MLP neurons of a small language model. Each row is named by its layer, matrix (up: input weights) and neuron, and shows model dimensions 64-191. Each number is 50 + 12 x the weight over its row's rms, rounded and kept within 0 to 99.
After each neuron's rows, "fires in" lists the words (lower case) most often at its 100 highest values on Wikipedia text that the model never trained on; "fires on" lists the tokens most often at its 100 highest values on Wikipedia text that the model never trained on. A number after a token or word is its count.

L7.up236:37 59 68 61 77 66 59 57 53 48 47 55 61 42 68 67 29 45 73 55 56 47 42 24 49 54 65 59 49 48 58 75 40 49 43 49 41 54 38 54 70 61 42 56 41 63 47 57 31 44 39 58 44 61 43 40 60 50 55 39 49 61 47 63 59 53 41 45 34 45 58 62 29 60 60 32 59 56 52 56 37 61 52 60 67 53 35 40 44 49 53 42 23 52 60 56 58 45 31 42 62 61 37 48 39 43 41 63 47 74 41 46 49 65 67 56 53 43 60 59 41 53 60 58 72 69 41 84
fires in: "on" 69
fires on: " on" 71, "au" 4

L6.up314:41 67 33 26 33 38 58 57 61 66 52 55 52 45 45 51 48 70 38 60 44 52 47 77 69 56 39 39 65 28 47 61 48 50 50 51 44 61 39 56 56 68 39 57 41 60 50 42 39 55 52 73 49 48 54 32 48 60 46 54 45 68 53 36 52 41 48 61 61 48 54 54 55 64 51 57 40 62 48 72 56 69 66 39 44 44 46 56 54 48 18 48 31 52 44 43 39 33 46 52 33 40 62 59 67 43 51 49 27 59 40 28 54 42 26 60 36 43 64 67 44 42 30 39 38 19 65 56
fires in: "to" 47, "into" 6, "without" 6, "than" 6
fires on: " to" 48, " than" 7, " under" 7, " into" 6, " without" 6

L11.up451:66 34 59 49 34 42 67 45 41 40 55 37 56 50 39 60 50 40 62 45 62 74 47 64 35 44 37 57 51 55 36 47 52 58 49 20 55 37 38 57 46 42 40 53 42 51 49 62 34 48 70 63 56 82 59 60 63 61 58 39 54 51 20 63 30 52 21 48 56 34 66 26 35 49 61 77 47 36 39 45 55 63 65 58 71 41 51 47 39 55 39 59 51 68 41 49 42 47 41 56 50 42 46 50 27 38 49 76 52 54 31 29 61 46 34 65 50 43 65 42 27 35 80 49 64 47 47 62
fires in: "an" 47, "1988" 5
fires on: " an" 46, "1" 34, "An" 7, " An" 5

L6.up594:45 56 39 46 35 42 34 39 61 45 35 30 59 50 61 42 41 37 50 46 32 59 48 41 59 58 62 28 57 50 39 58 56 58 47 60 46 53 48 61 44 51 42 45 49 63 46 49 54 57 56 39 57 44 53 29 46 57 78 55 47 60 52 39 58 45 46 48 53 42 34 67 33 48 54 55 50 54 58 62 67 74 88 50 52 52 52 48 55 42 55 73 34 52 64 36 36 32 44 54 36 56 54 25 43 32 46 54 43 60 51 61 39 57 64 50 68 58 65 45 64 54 22 57 67 27 39 66
fires in: "at" 36, "to" 23, "not" 12, "t" 10, "ll" 5
fires on: " at" 37, " to" 23, " not" 12, "t" 10, "ll" 5

L2.up462:38 37 65 52 60 55 49 59 54 63 52 58 52 42 73 41 54 62 54 54 44 32 70 55 64 56 50 42 43 47 44 41 67 62 42 54 50 32 49 59 53 39 66 36 56 28 43 65 38 67 64 48 34 60 40 55 52 51 65 58 56 31 48 69 39 57 65 64 43 60 44 35 61 56 64 56 30 26 59 52 33 50 39 55 65 59 59 54 53 71 29 49 61 49 38 41 67 42 40 41 61 52 40 43 48 36 45 74 43 42 64 43 54 72 46 49 51 49 63 64 59 64 48 31 58 31 35 62
fires in: "of" 70, "louis" 4
fires on: " of" 70, "s" 7, " Louis" 4

L2.up52:67 61 70 30 54 42 41 58 41 56 58 65 35 41 47 57 47 63 52 50 51 37 40 52 36 34 62 44 61 42 44 35 51 54 41 57 43 46 55 54 76 60 27 56 71 46 40 28 52 64 70 57 66 61 33 34 54 62 44 63 34 43 36 49 66 51 62 58 59 63 54 46 58 71 72 57 57 61 30 51 41 38 44 56 40 26 40 48 44 46 44 45 54 54 42 50 39 39 36 37 39 58 53 48 50 41 53 58 50 69 67 57 36 41 63 36 52 67 64 23 53 66 31 60 59 53 24 37
fires in: "a" 27, "his" 17, "the" 5, "an" 4, "her" 4, "creek" 4
fires on: " a" 28, " his" 17, "s" 15, " an" 5, " the" 5

L5.up365:52 78 54 40 45 47 37 46 36 40 43 46 43 47 56 51 46 47 52 50 59 45 47 57 72 60 50 48 74 46 42 43 46 43 56 46 49 32 51 69 54 51 59 64 36 56 32 32 53 49 27 39 26 41 49 50 53 53 39 53 56 31 49 73 45 31 43 62 44 46 62 41 74 53 59 67 55 35 58 60 61 83 49 39 49 47 47 28 67 52 41 54 48 46 75 51 29 47 38 46 42 55 49 44 50 58 32 38 52 47 45 52 52 56 17 49 37 68 22 68 64 60 34 54 48 51 50 70
fires in: "by" 25, "of" 23, "with" 6, "between" 6
fires on: "ing" 25, " by" 25, " of" 23, " with" 6, " between" 6

L2.up448:41 48 50 26 51 62 52 39 50 63 42 59 52 41 55 61 63 40 44 35 23 39 65 52 37 57 49 51 52 33 37 59 60 54 43 47 60 63 35 34 47 46 37 50 63 65 31 53 43 53 38 45 23 45 46 33 59 56 45 62 65 21 47 47 42 30 74 50 57 52 43 62 68 37 58 47 27 22 29 39 47 48 63 67 56 71 43 42 51 35 36 54 56 67 53 45 28 48 63 56 38 44 33 59 48 70 46 74 36 18 37 51 43 66 50 28 51 65 74 41 46 46 61 59 48 41 49 36
fires in: "a" 41, "s" 27, "this" 11, "an" 6, "another" 4
fires on: " a" 41, "s" 27, " This" 10, " an" 8

L2.up528:59 55 47 39 59 71 64 51 23 68 56 32 45 62 48 54 50 69 59 52 55 53 48 66 41 31 51 49 57 55 43 47 64 57 54 31 44 43 47 64 41 33 51 74 47 52 50 51 56 61 43 49 44 42 54 36 61 48 68 67 50 41 34 29 52 51 69 37 38 37 49 49 46 49 48 71 55 40 39 76 50 43 60 45 60 34 56 50 42 38 34 52 51 46 65 57 48 54 66 34 14 60 55 58 29 76 48 55 33 66 63 54 32 55 38 26 45 31 60 27 45 69 45 40 48 43 48 56
fires in: "and" 29, "was" 17, "is" 13, "also" 8, "became" 8, "the" 7
fires on: " and" 29, " was" 17, " is" 13, " also" 8, " became" 8, " the" 7

L7.up573:42 65 46 47 53 42 65 47 58 65 52 30 50 66 65 48 57 47 51 40 54 42 29 73 41 57 38 59 46 55 53 53 51 26 33 31 49 61 58 52 52 37 44 51 51 48 62 24 31 35 49 45 34 31 37 29 41 51 58 53 53 43 55 51 54 40 34 48 67 45 44 30 74 33 67 65 51 48 58 36 50 31 56 46 59 39 32 31 50 53 31 68 72 56 38 32 58 86 73 49 59 42 54 59 47 36 53 61 49 41 40 43 63 46 53 49 53 21 38 80 37 43 47 47 39 54 50 60
fires in: "of" 37, "buried" 6, "though" 5, "died" 5, "or" 4
fires on: " of" 37, " buried" 6, "ugh" 5, " died" 5, "ent" 5

L2.up130:47 31 51 43 49 49 22 60 49 60 41 25 35 30 41 63 66 60 59 56 46 37 64 48 63 50 64 46 51 54 24 52 45 63 51 59 35 48 45 71 69 55 43 44 54 64 68 30 47 34 58 51 70 58 48 46 54 62 48 53 56 28 48 33 33 57 65 66 73 55 44 33 37 67 55 58 36 26 50 66 57 79 70 52 44 37 46 78 50 48 57 60 61 41 15 65 33 63 58 53 43 66 35 45 31 53 56 43 55 61 51 56 27 56 46 62 67 45 52 36 54 46 64 46 33 63 55 52
fires in: "an" 60, "new" 13, "big" 8
fires on: " an" 62, " New" 13, " Big" 10

L5.up420:46 34 65 48 53 42 26 56 35 49 44 47 61 35 40 44 56 44 62 50 30 59 43 68 55 51 46 38 49 39 30 57 34 53 45 58 49 55 50 54 64 50 28 62 43 50 66 50 35 70 52 49 41 49 41 42 54 72 74 46 41 48 48 56 37 38 48 40 51 53 42 48 34 52 62 47 62 36 27 50 51 54 46 47 63 39 43 44 43 32 37 57 78 57 45 59 61 54 50 43 41 64 63 49 53 87 61 50 41 46 49 53 47 51 44 46 53 62 46 31 29 46 45 62 40 41 30 46
fires in: "s" 31, "an" 15, "the" 9, "each" 8, "its" 7
fires on: "s" 31, " an" 15, "th" 11, " the" 9, " its" 7, " each" 6

L2.up550:56 57 50 60 50 60 54 61 42 55 33 47 44 45 48 55 70 42 63 54 50 38 33 33 41 64 46 43 62 32 38 47 66 41 62 54 58 49 60 41 50 49 39 73 43 71 50 36 62 67 31 63 56 45 76 52 46 62 57 63 65 41 38 57 40 43 39 53 38 68 70 57 51 73 44 31 47 45 71 59 42 39 64 52 66 37 22 43 35 48 58 33 49 35 64 63 58 76 59 51 51 36 49 43 48 61 51 65 41 51 44 35 48 57 48 63 47 44 56 53 37 43 51 44 57 45 33 56
fires in: "on" 24, "of" 23, "along" 6, "with" 5, "shopping" 4
fires on: " on" 24, " of" 23, " in" 11, " along" 6, " with" 5

L6.up26:67 78 34 63 39 56 50 45 34 57 35 46 58 56 56 27 33 44 61 51 58 51 36 59 36 64 65 35 65 57 46 48 52 46 76 53 52 45 31 49 40 52 55 56 44 49 62 41 40 43 49 36 42 57 54 27 45 63 50 61 48 53 57 67 51 43 28 52 54 49 60 37 43 58 45 71 56 55 65 60 51 54 59 47 34 47 47 62 69 43 61 33 52 60 60 66 40 43 63 40 27 69 51 53 39 48 46 73 78 32 34 32 44 33 72 54 37 62 34 50 34 62 47 52 62 59 25 60
fires in: "is" 26, "of" 21, "a" 10, "was" 8, "by" 7, "and" 6
fires on: " is" 26, " of" 21, " a" 10, " was" 8, " by" 7

L8.up77:61 76 51 55 75 56 70 53 43 49 42 30 78 27 45 68 45 75 53 53 50 42 38 56 72 46 60 36 54 50 41 68 28 40 47 56 19 51 58 60 46 42 55 55 46 73 54 66 64 38 58 64 49 48 64 31 49 43 37 57 35 37 40 45 46 57 48 54 51 45 40 48 70 54 49 69 42 45 55 47 31 53 56 49 43 73 43 43 51 62 49 64 45 57 61 54 37 46 15 53 41 47 47 47 40 45 54 66 45 69 61 34 51 50 64 39 36 32 50 41 40 66 37 35 52 50 58 46
fires in: "with" 31, "and" 23, "of" 12, "in" 10, "to" 9, "following" 4
fires on: " with" 26, " and" 22, " of" 12, " in" 10, " to" 9, "with" 5

L2.up203:44 35 60 44 35 56 36 62 32 51 54 47 46 67 41 54 71 48 41 57 55 37 58 62 72 37 66 52 66 55 65 52 70 57 56 53 54 45 51 60 34 51 39 31 61 48 52 78 57 48 51 60 51 25 39 46 38 47 54 50 48 45 44 41 53 57 33 54 48 53 68 31 50 64 57 32 29 34 62 43 17 39 36 39 52 78 19 54 43 61 42 36 36 81 43 33 21 54 48 51 37 49 57 41 52 68 65 56 30 70 70 51 48 34 54 43 56 60 58 62 49 58 65 48 42 41 58 60
fires in: "s" 99
fires on: "s" 99

L8.up449:47 51 81 61 51 43 50 49 71 34 34 48 54 66 64 49 62 40 54 58 28 49 34 44 61 43 31 27 50 51 32 56 59 44 36 38 36 50 43 50 30 62 53 57 65 66 17 53 55 39 40 60 30 55 46 32 36 48 57 61 32 58 64 34 56 56 50 54 61 40 47 66 31 49 48 59 41 24 63 57 47 66 68 58 60 57 58 60 54 50 54 53 59 65 42 68 35 46 58 56 63 58 27 39 60 57 41 56 37 55 40 73 41 46 56 25 47 61 64 49 27 57 37 46 70 34 57 44
fires in: "to" 41, "not" 19, "can" 8, "t" 7, "also" 4
fires on: " to" 41, " not" 19, " can" 8, "t" 7, " also" 4

L7.up429:51 40 41 32 34 42 36 54 48 44 50 55 65 57 64 43 40 69 61 50 36 40 41 62 48 49 66 35 42 81 53 53 51 41 37 50 41 67 64 57 36 39 45 68 53 48 72 30 64 64 43 32 46 37 42 50 63 43 50 64 45 67 38 64 58 52 32 82 58 41 37 37 40 37 65 65 35 57 51 41 62 43 68 49 42 49 59 32 59 59 46 48 56 45 46 24 50 56 47 66 38 72 47 40 54 46 48 72 73 57 53 61 71 47 60 38 51 51 30 77 53 42 66 32 52 45 49 38
fires in: "be" 40, "stemonoporus" 6, "is" 6
fires on: " be" 44, " Be" 8, "op" 6, " is" 6, "te" 5

L11.up320:61 27 43 61 33 55 60 50 57 49 45 18 54 44 55 73 63 51 57 45 49 52 41 45 47 34 42 40 52 46 51 53 47 68 39 45 41 26 54 66 56 33 13 48 60 60 65 54 34 52 48 32 55 43 45 35 23 58 62 56 55 49 53 52 51 58 67 65 61 41 73 39 52 39 41 47 47 45 44 45 46 57 52 45 35 53 50 54 40 36 41 65 62 40 32 39 42 47 61 64 35 59 54 45 55 64 40 72 41 45 60 56 82 61 47 42 31 73 43 48 50 49 55 67 65 53 57 76
fires in: "was" 34, "is" 30, "s" 4
fires on: " was" 34, " is" 30, "s" 12, "em" 7

L3.up2:70 48 51 42 63 53 26 43 36 74 46 56 64 53 46 75 41 69 53 46 45 30 29 55 46 51 60 47 58 40 52 45 50 58 39 43 61 52 57 42 57 56 44 75 41 50 56 49 45 51 45 50 64 52 51 38 61 64 57 51 33 40 47 73 63 62 46 48 39 41 28 37 43 39 43 60 59 30 46 60 65 51 48 38 62 50 54 35 10 44 62 62 39 42 55 57 34 43 59 63 62 44 45 37 53 47 30 47 34 42 47 58 63 59 46 36 78 54 67 43 37 63 52 68 63 33 40 72
fires in: "s" 45, "its" 14, "his" 7
fires on: "s" 55, "ever" 5, " his" 5, " its" 5, "en" 4

L7.up32:55 63 50 34 59 38 44 73 37 81 45 41 82 65 56 41 47 26 57 66 42 78 53 58 49 62 50 41 64 46 56 50 42 54 57 44 49 60 27 47 31 46 37 57 45 51 64 56 56 43 50 46 27 63 37 41 64 43 39 38 41 33 40 54 42 50 49 43 76 28 47 67 47 37 57 58 61 54 45 43 61 54 34 67 52 62 22 51 51 55 51 48 63 37 55 55 61 45 33 52 46 62 39 42 71 51 45 44 44 52 60 39 57 53 57 62 43 71 51 60 58 53 77 33 55 61 53 45
fires in: "much" 11, "very" 10, "most" 9, "more" 9, "due" 9, "well" 5
fires on: " much" 11, " very" 10, " most" 9, " more" 9, " due" 9, "ly" 7

L5.up236:44 62 74 44 60 56 45 50 46 48 04 35 51 38 48 29 43 53 37 66 31 45 40 61 50 66 67 44 48 55 55 34 68 53 23 55 64 60 56 52 49 55 25 69 41 45 54 39 55 38 61 36 53 38 62 46 68 54 53 52 54 62 55 57 41 52 58 62 66 50 54 44 26 63 57 27 39 42 49 45 34 37 54 49 43 48 43 58 49 44 66 41 37 51 64 52 62 61 38 51 53 55 62 40 38 55 29 55 46 67 68 43 51 36 37 54 40 34 49 77 69 36 47 48 54 56 42 51
fires in: "on" 24, "along" 23, "in" 14, "together" 8
fires on: " on" 24, " along" 23, " in" 13, " Together" 4, " together" 4

L5.up43:46 63 40 37 50 58 64 73 44 55 45 74 53 41 55 64 45 60 72 60 40 27 53 63 77 49 29 35 50 66 50 61 37 29 61 37 50 48 50 83 53 40 46 36 23 50 61 39 62 30 33 66 66 45 58 36 55 56 56 59 50 48 55 40 40 75 43 52 55 62 32 55 54 37 43 55 16 41 67 59 56 68 42 44 54 46 54 64 33 44 45 54 71 37 38 41 42 28 52 52 36 57 66 67 48 23 39 44 65 59 45 50 53 52 52 49 28 47 44 50 55 79 51 38 53 49 60 62
fires in: "at" 49, "near" 10, "to" 6
fires on: " at" 55, " near" 10, " to" 6

L6.up166:50 47 66 43 62 54 55 42 58 51 48 46 43 38 52 61 56 51 62 39 40 38 45 64 43 51 72 43 55 46 69 58 51 09 50 37 53 40 46 52 57 34 30 33 46 44 40 37 68 43 57 44 37 65 41 39 43 68 55 68 44 46 48 47 64 32 36 67 41 58 73 47 56 45 40 44 54 48 63 73 49 28 64 49 19 48 43 32 51 55 60 22 54 63 69 42 49 53 35 63 63 21 45 49 50 50 53 62 57 67 84 29 46 66 36 37 47 56 60 51 45 50 55 79 56 54 40 73
fires in: "on" 29, "for" 21, "during" 17
fires on: " on" 29, " for" 24, "ing" 20, " during" 7, " at" 5

L6.up740:56 46 22 56 43 56 42 35 44 36 50 28 53 47 58 39 47 54 71 56 36 54 50 45 32 26 57 36 47 45 52 48 45 63 37 39 49 57 42 61 44 32 43 58 34 52 62 60 45 54 51 41 48 67 56 41 57 29 50 58 42 39 58 44 69 52 54 62 58 27 33 23 55 80 46 50 68 66 51 59 28 29 45 59 51 41 53 57 36 50 41 72 47 45 43 59 44 42 47 45 25 68 50 63 72 59 40 55 46 47 57 48 67 34 61 35 58 43 59 41 70 49 56 56 46 49 56 54
fires in: "is" 82, "was" 14
fires on: " is" 83, " was" 14

L12.up151:51 32 65 48 47 70 67 48 54 30 48 57 45 51 58 56 55 78 56 74 44 45 56 53 24 34 65 75 66 43 41 37 59 55 59 46 31 46 46 24 66 48 53 49 36 70 48 42 38 58 46 48 52 57 52 38 43 45 61 71 76 48 43 55 46 38 51 64 65 28 46 29 23 49 55 55 54 36 40 40 61 64 50 54 63 61 80 41 52 68 39 48 57 51 51 47 54 49 48 49 47 65 55 62 40 34 45 54 25 60 31 36 63 52 51 67 35 23 24 64 23 49 63 39 51 50 49 44
fires in: "an" 54
fires on: " an" 49, " An" 13, "An" 9, "an" 4, "e" 4

L11.up250:51 32 83 59 60 55 43 59 59 33 48 64 58 50 78 49 69 43 28 50 70 40 43 57 75 52 60 47 50 55 32 58 58 56 47 35 50 64 67 53 52 59 42 63 59 38 59 79 77 48 51 59 59 30 33 57 43 75 55 60 51 41 38 43 36 45 45 72 59 58 68 55 32 30 49 54 69 44 45 52 64 38 46 51 34 49 57 42 57 54 61 55 34 59 40 66 64 45 37 41 46 54 38 40 65 36 37 57 45 63 41 59 48 44 41 45 54 42 54 49 44 51 55 25 46 54 39 41
fires in: "can" 34, "may" 15, "women" 9, "would" 7, "to" 7, "men" 6
fires on: " can" 37, " may" 15, " to" 8, " would" 7, "Women" 6

L3.up186:42 25 52 42 52 54 44 28 52 46 66 55 62 54 39 53 35 38 70 51 58 48 37 54 35 39 49 40 45 45 44 69 62 47 41 35 57 25 45 52 41 45 59 41 38 56 47 49 54 46 56 68 41 58 55 41 29 50 46 49 41 61 48 61 61 60 53 60 47 70 53 44 47 63 44 75 34 50 71 21 46 38 55 58 45 26 59 48 47 30 31 60 53 52 45 82 64 54 67 57 38 25 82 36 51 55 58 54 57 36 28 39 24 35 45 28 67 42 60 56 46 46 37 41 49 50 45 58
fires in: "of" 55, "during" 5
fires on: " of" 55, "t" 9, "y" 6, "ing" 5

L8.up582:55 79 52 41 72 34 50 53 45 42 59 62 52 56 62 33 63 74 47 58 54 32 50 83 57 61 41 57 52 34 41 62 57 49 50 40 51 67 39 64 48 28 69 69 35 26 47 50 55 54 42 53 56 79 56 43 35 58 45 53 54 60 60 50 38 49 26 60 46 64 62 44 64 53 55 74 47 51 55 53 62 45 45 43 51 53 27 67 63 43 42 38 35 34 45 52 52 66 45 53 27 47 64 59 42 57 45 41 58 32 51 44 53 38 44 54 47 41 54 60 52 68 57 60 59 25 74 55
fires in: "in" 69, "on" 11, "to" 5
fires on: " in" 80, " on" 11, " to" 5

L6.up620:28 55 42 44 37 48 39 47 70 50 35 55 55 61 69 42 39 27 40 60 26 52 52 54 53 46 51 32 58 54 38 56 47 57 44 59 38 39 47 37 54 44 53 45 42 48 47 30 76 49 51 44 45 55 50 60 57 53 52 45 67 39 55 54 53 42 73 53 57 77 62 60 67 47 31 48 54 46 52 50 57 34 72 42 64 37 62 49 49 45 39 76 54 55 38 33 31 39 56 63 38 45 37 45 53 48 64 60 61 41 51 45 36 58 36 41 44 79 64 29 41 61 27 65 42 32 61 56
fires in: "to" 29, "not" 9, "father" 5, "i" 4, "they" 4
fires on: " to" 29, " not" 9, " I" 6, " father" 5, " they" 4

L7.up720:51 52 45 36 69 55 51 50 53 62 56 58 67 56 46 59 59 42 64 60 50 54 51 44 52 43 58 68 52 52 49 40 52 58 50 55 63 21 55 43 70 53 37 56 68 49 35 47 50 41 34 52 53 77 53 50 49 39 59 43 46 53 63 30 37 42 56 67 44 59 70 38 56 49 53 39 40 61 51 56 66 48 79 52 62 55 49 41 39 46 39 58 29 46 63 36 68 53 46 57 39 46 33 41 44 38 41 67 45 61 82 42 47 79 43 48 50 42 26 54 56 54 64 63 44 24 79 68
fires in: "on" 61, "admiral" 10, "from" 10, "died" 6
fires on: " on" 25, "On" 22, " On" 15, "Admiral" 10, " from" 8, " died" 6

L5.up486:42 47 46 26 58 53 48 68 44 54 42 46 66 60 54 51 41 46 62 72 63 44 27 50 70 67 45 22 57 36 49 51 72 50 53 41 65 52 41 70 48 27 64 63 55 44 47 66 60 48 46 42 37 71 57 37 52 51 41 44 42 57 58 64 49 20 50 57 30 64 35 51 65 41 42 80 48 50 37 47 39 50 44 54 40 59 36 58 64 52 47 41 48 42 81 48 38 58 57 68 35 32 52 42 59 55 48 64 31 42 46 63 11 57 52 37 46 46 49 50 40 61 35 36 56 62 69 56
fires in: "in" 75, "of" 6
fires on: " in" 89, " of" 6

L8.up606:29 49 56 62 78 37 52 74 42 49 49 61 50 50 72 49 43 16 55 48 53 24 31 51 42 36 66 40 53 47 57 52 66 43 44 50 43 34 44 38 63 50 50 45 53 38 70 49 46 64 61 47 42 59 46 49 48 44 36 46 50 37 43 43 30 53 67 61 65 56 31 66 48 61 60 58 45 30 51 67 25 47 56 51 39 44 46 55 71 56 45 36 48 48 63 53 53 77 61 61 52 41 57 41 57 51 52 54 64 48 58 43 41 43 53 31 57 63 68 59 47 66 79 48 62 54 23 73
fires in: "on" 30, "career" 20, "in" 9, "graduated" 4
fires on: " on" 31, " career" 17, " in" 9, " graduated" 4

L6.up136:52 80 47 48 68 77 59 71 57 59 47 38 42 30 58 36 50 70 59 57 59 33 58 52 59 61 47 34 58 35 31 55 62 30 36 63 21 21 47 66 59 57 40 58 36 54 67 46 54 62 34 60 43 52 60 57 37 54 58 43 39 51 65 65 36 52 54 51 67 33 32 62 58 49 35 66 47 34 49 61 48 61 51 47 46 52 40 59 50 47 52 46 63 52 63 56 63 62 46 56 56 57 53 22 51 37 39 38 37 75 47 61 36 53 40 42 33 55 65 49 67 62 60 56 49 46 65 46
fires in: "to" 68
fires on: " to" 72

L6.up303:34 39 53 47 38 52 54 60 39 44 37 53 56 17 67 50 46 47 52 59 30 57 61 55 58 54 60 42 47 26 65 48 55 28 39 43 54 58 45 71 53 45 50 50 49 43 47 42 55 60 49 57 64 73 73 52 44 37 51 41 54 59 55 70 48 60 47 54 42 63 46 50 57 40 37 70 40 38 59 41 37 47 67 64 39 49 35 71 65 33 63 31 29 60 53 63 39 56 57 60 32 39 73 54 35 67 36 64 53 77 43 48 36 57 43 55 48 59 67 52 57 64 34 35 48 54 45 40
fires in: "in" 73, "of" 16
fires on: " in" 72, " of" 16, " In" 11

L5.up726:45 40 64 33 56 45 51 36 58 55 57 54 77 45 56 40 36 35 34 66 54 51 45 75 70 49 41 59 49 49 40 63 36 54 36 56 56 47 50 42 35 47 38 57 55 44 53 72 40 51 36 64 34 73 43 43 58 65 46 68 39 58 71 39 29 51 61 45 59 55 42 49 54 32 45 57 54 66 53 56 26 65 55 36 51 43 63 62 51 55 40 48 33 40 40 62 59 86 57 67 33 38 51 62 66 48 62 59 44 54 25 66 37 76 56 33 60 61 39 50 44 26 48 26 44 35 70 46
fires in: "united" 20, "to" 13, "over" 11, "than" 8, "only" 6, "more" 4
fires on: " over" 21, " United" 20, " to" 13, " than" 8, " only" 6, " more" 4

L6.up556:47 34 29 50 65 42 32 58 70 45 46 43 53 41 42 33 59 74 48 50 65 54 59 47 58 46 53 62 52 46 43 56 51 57 66 46 46 63 47 67 68 34 72 54 41 34 46 39 34 49 39 50 37 55 58 32 56 59 49 47 55 60 30 72 41 60 59 64 68 60 15 56 50 71 54 56 36 27 56 64 51 54 64 40 48 33 67 48 39 52 38 52 55 51 51 49 50 40 44 34 53 32 38 48 36 40 46 57 81 30 64 64 39 39 34 42 33 60 53 55 63 60 39 44 55 46 51 73
fires in: "new" 26, "of" 12, "de" 8, "von" 6, "san" 5, "south" 4
fires on: " New" 27, " of" 12, " de" 9, "von" 6, " San" 6

L2.up91:53 43 60 43 73 59 52 60 26 53 31 48 62 54 83 52 41 56 65 53 48 31 42 59 39 39 71 37 52 47 53 69 44 36 62 35 69 47 51 41 72 51 46 37 44 55 42 44 48 51 43 73 30 58 45 39 45 35 65 41 66 50 49 65 55 26 39 50 52 47 60 56 47 47 64 41 55 43 64 32 54 31 56 44 61 61 38 32 54 44 34 44 37 55 66 53 45 44 73 50 47 73 48 37 53 60 36 61 49 49 41 65 47 59 41 38 43 69 59 58 41 32 57 73 53 50 41 75
fires in: "on" 32, "by" 15, "joined" 11, "from" 7, "born" 6, "with" 5
fires on: " on" 32, " by" 15, " joined" 11, "ph" 9, " from" 7

L6.up519:50 43 38 51 39 32 38 44 63 67 46 46 44 40 40 58 41 65 60 71 50 39 44 52 49 65 70 38 61 53 53 50 66 43 31 42 56 35 49 58 53 36 37 36 37 65 48 56 28 59 54 51 49 62 47 51 51 49 55 44 29 62 66 54 45 33 57 41 28 58 43 29 43 34 84 63 57 49 61 60 35 44 74 52 36 35 43 48 63 32 36 34 58 52 30 57 37 58 45 64 36 35 42 28 61 70 56 60 54 38 30 57 47 72 39 48 42 38 57 45 59 53 57 51 80 47 54 29
fires in: "from" 19, "in" 17, "to" 9, "may" 6, "of" 5
fires on: "in" 12, " in" 12, " from" 10, " From" 9, " to" 9, "op" 8

L2.up149:70 54 52 40 52 33 36 70 47 49 50 69 52 45 81 55 63 23 63 49 49 57 44 54 38 50 44 42 53 53 34 59 45 63 27 66 63 38 65 76 35 63 62 51 39 50 29 56 70 36 31 44 46 33 45 56 58 83 48 55 80 49 41 42 82 41 50 55 50 39 59 50 68 47 47 40 44 63 70 49 52 67 46 53 34 32 55 49 54 50 29 57 47 64 63 30 35 52 29 56 55 77 32 55 49 49 51 46 35 62 49 60 53 31 51 42 57 71 51 47 42 49 44 33 63 36 47 41
fires in: "can" 20, "not" 14, "to" 9, "children" 7
fires on: " can" 20, " not" 16, " to" 10, " children" 7, " be" 4

L2.up516:41 26 46 61 43 43 36 37 42 53 51 44 47 47 54 18 56 58 53 40 59 23 47 72 50 48 65 56 87 29 41 44 71 65 50 39 52 51 55 66 63 51 36 45 46 45 35 43 65 64 62 48 56 36 40 23 35 34 46 70 31 53 50 51 55 41 66 50 55 61 48 53 27 58 22 54 31 31 42 69 43 68 51 41 65 48 59 35 44 65 67 63 42 58 27 52 60 64 52 62 50 70 62 38 48 49 47 50 50 34 59 59 49 49 42 39 45 61 44 61 40 74 59 46 52 36 50 51
fires in: "the" 87
fires on: " the" 83, "s" 5, "her" 4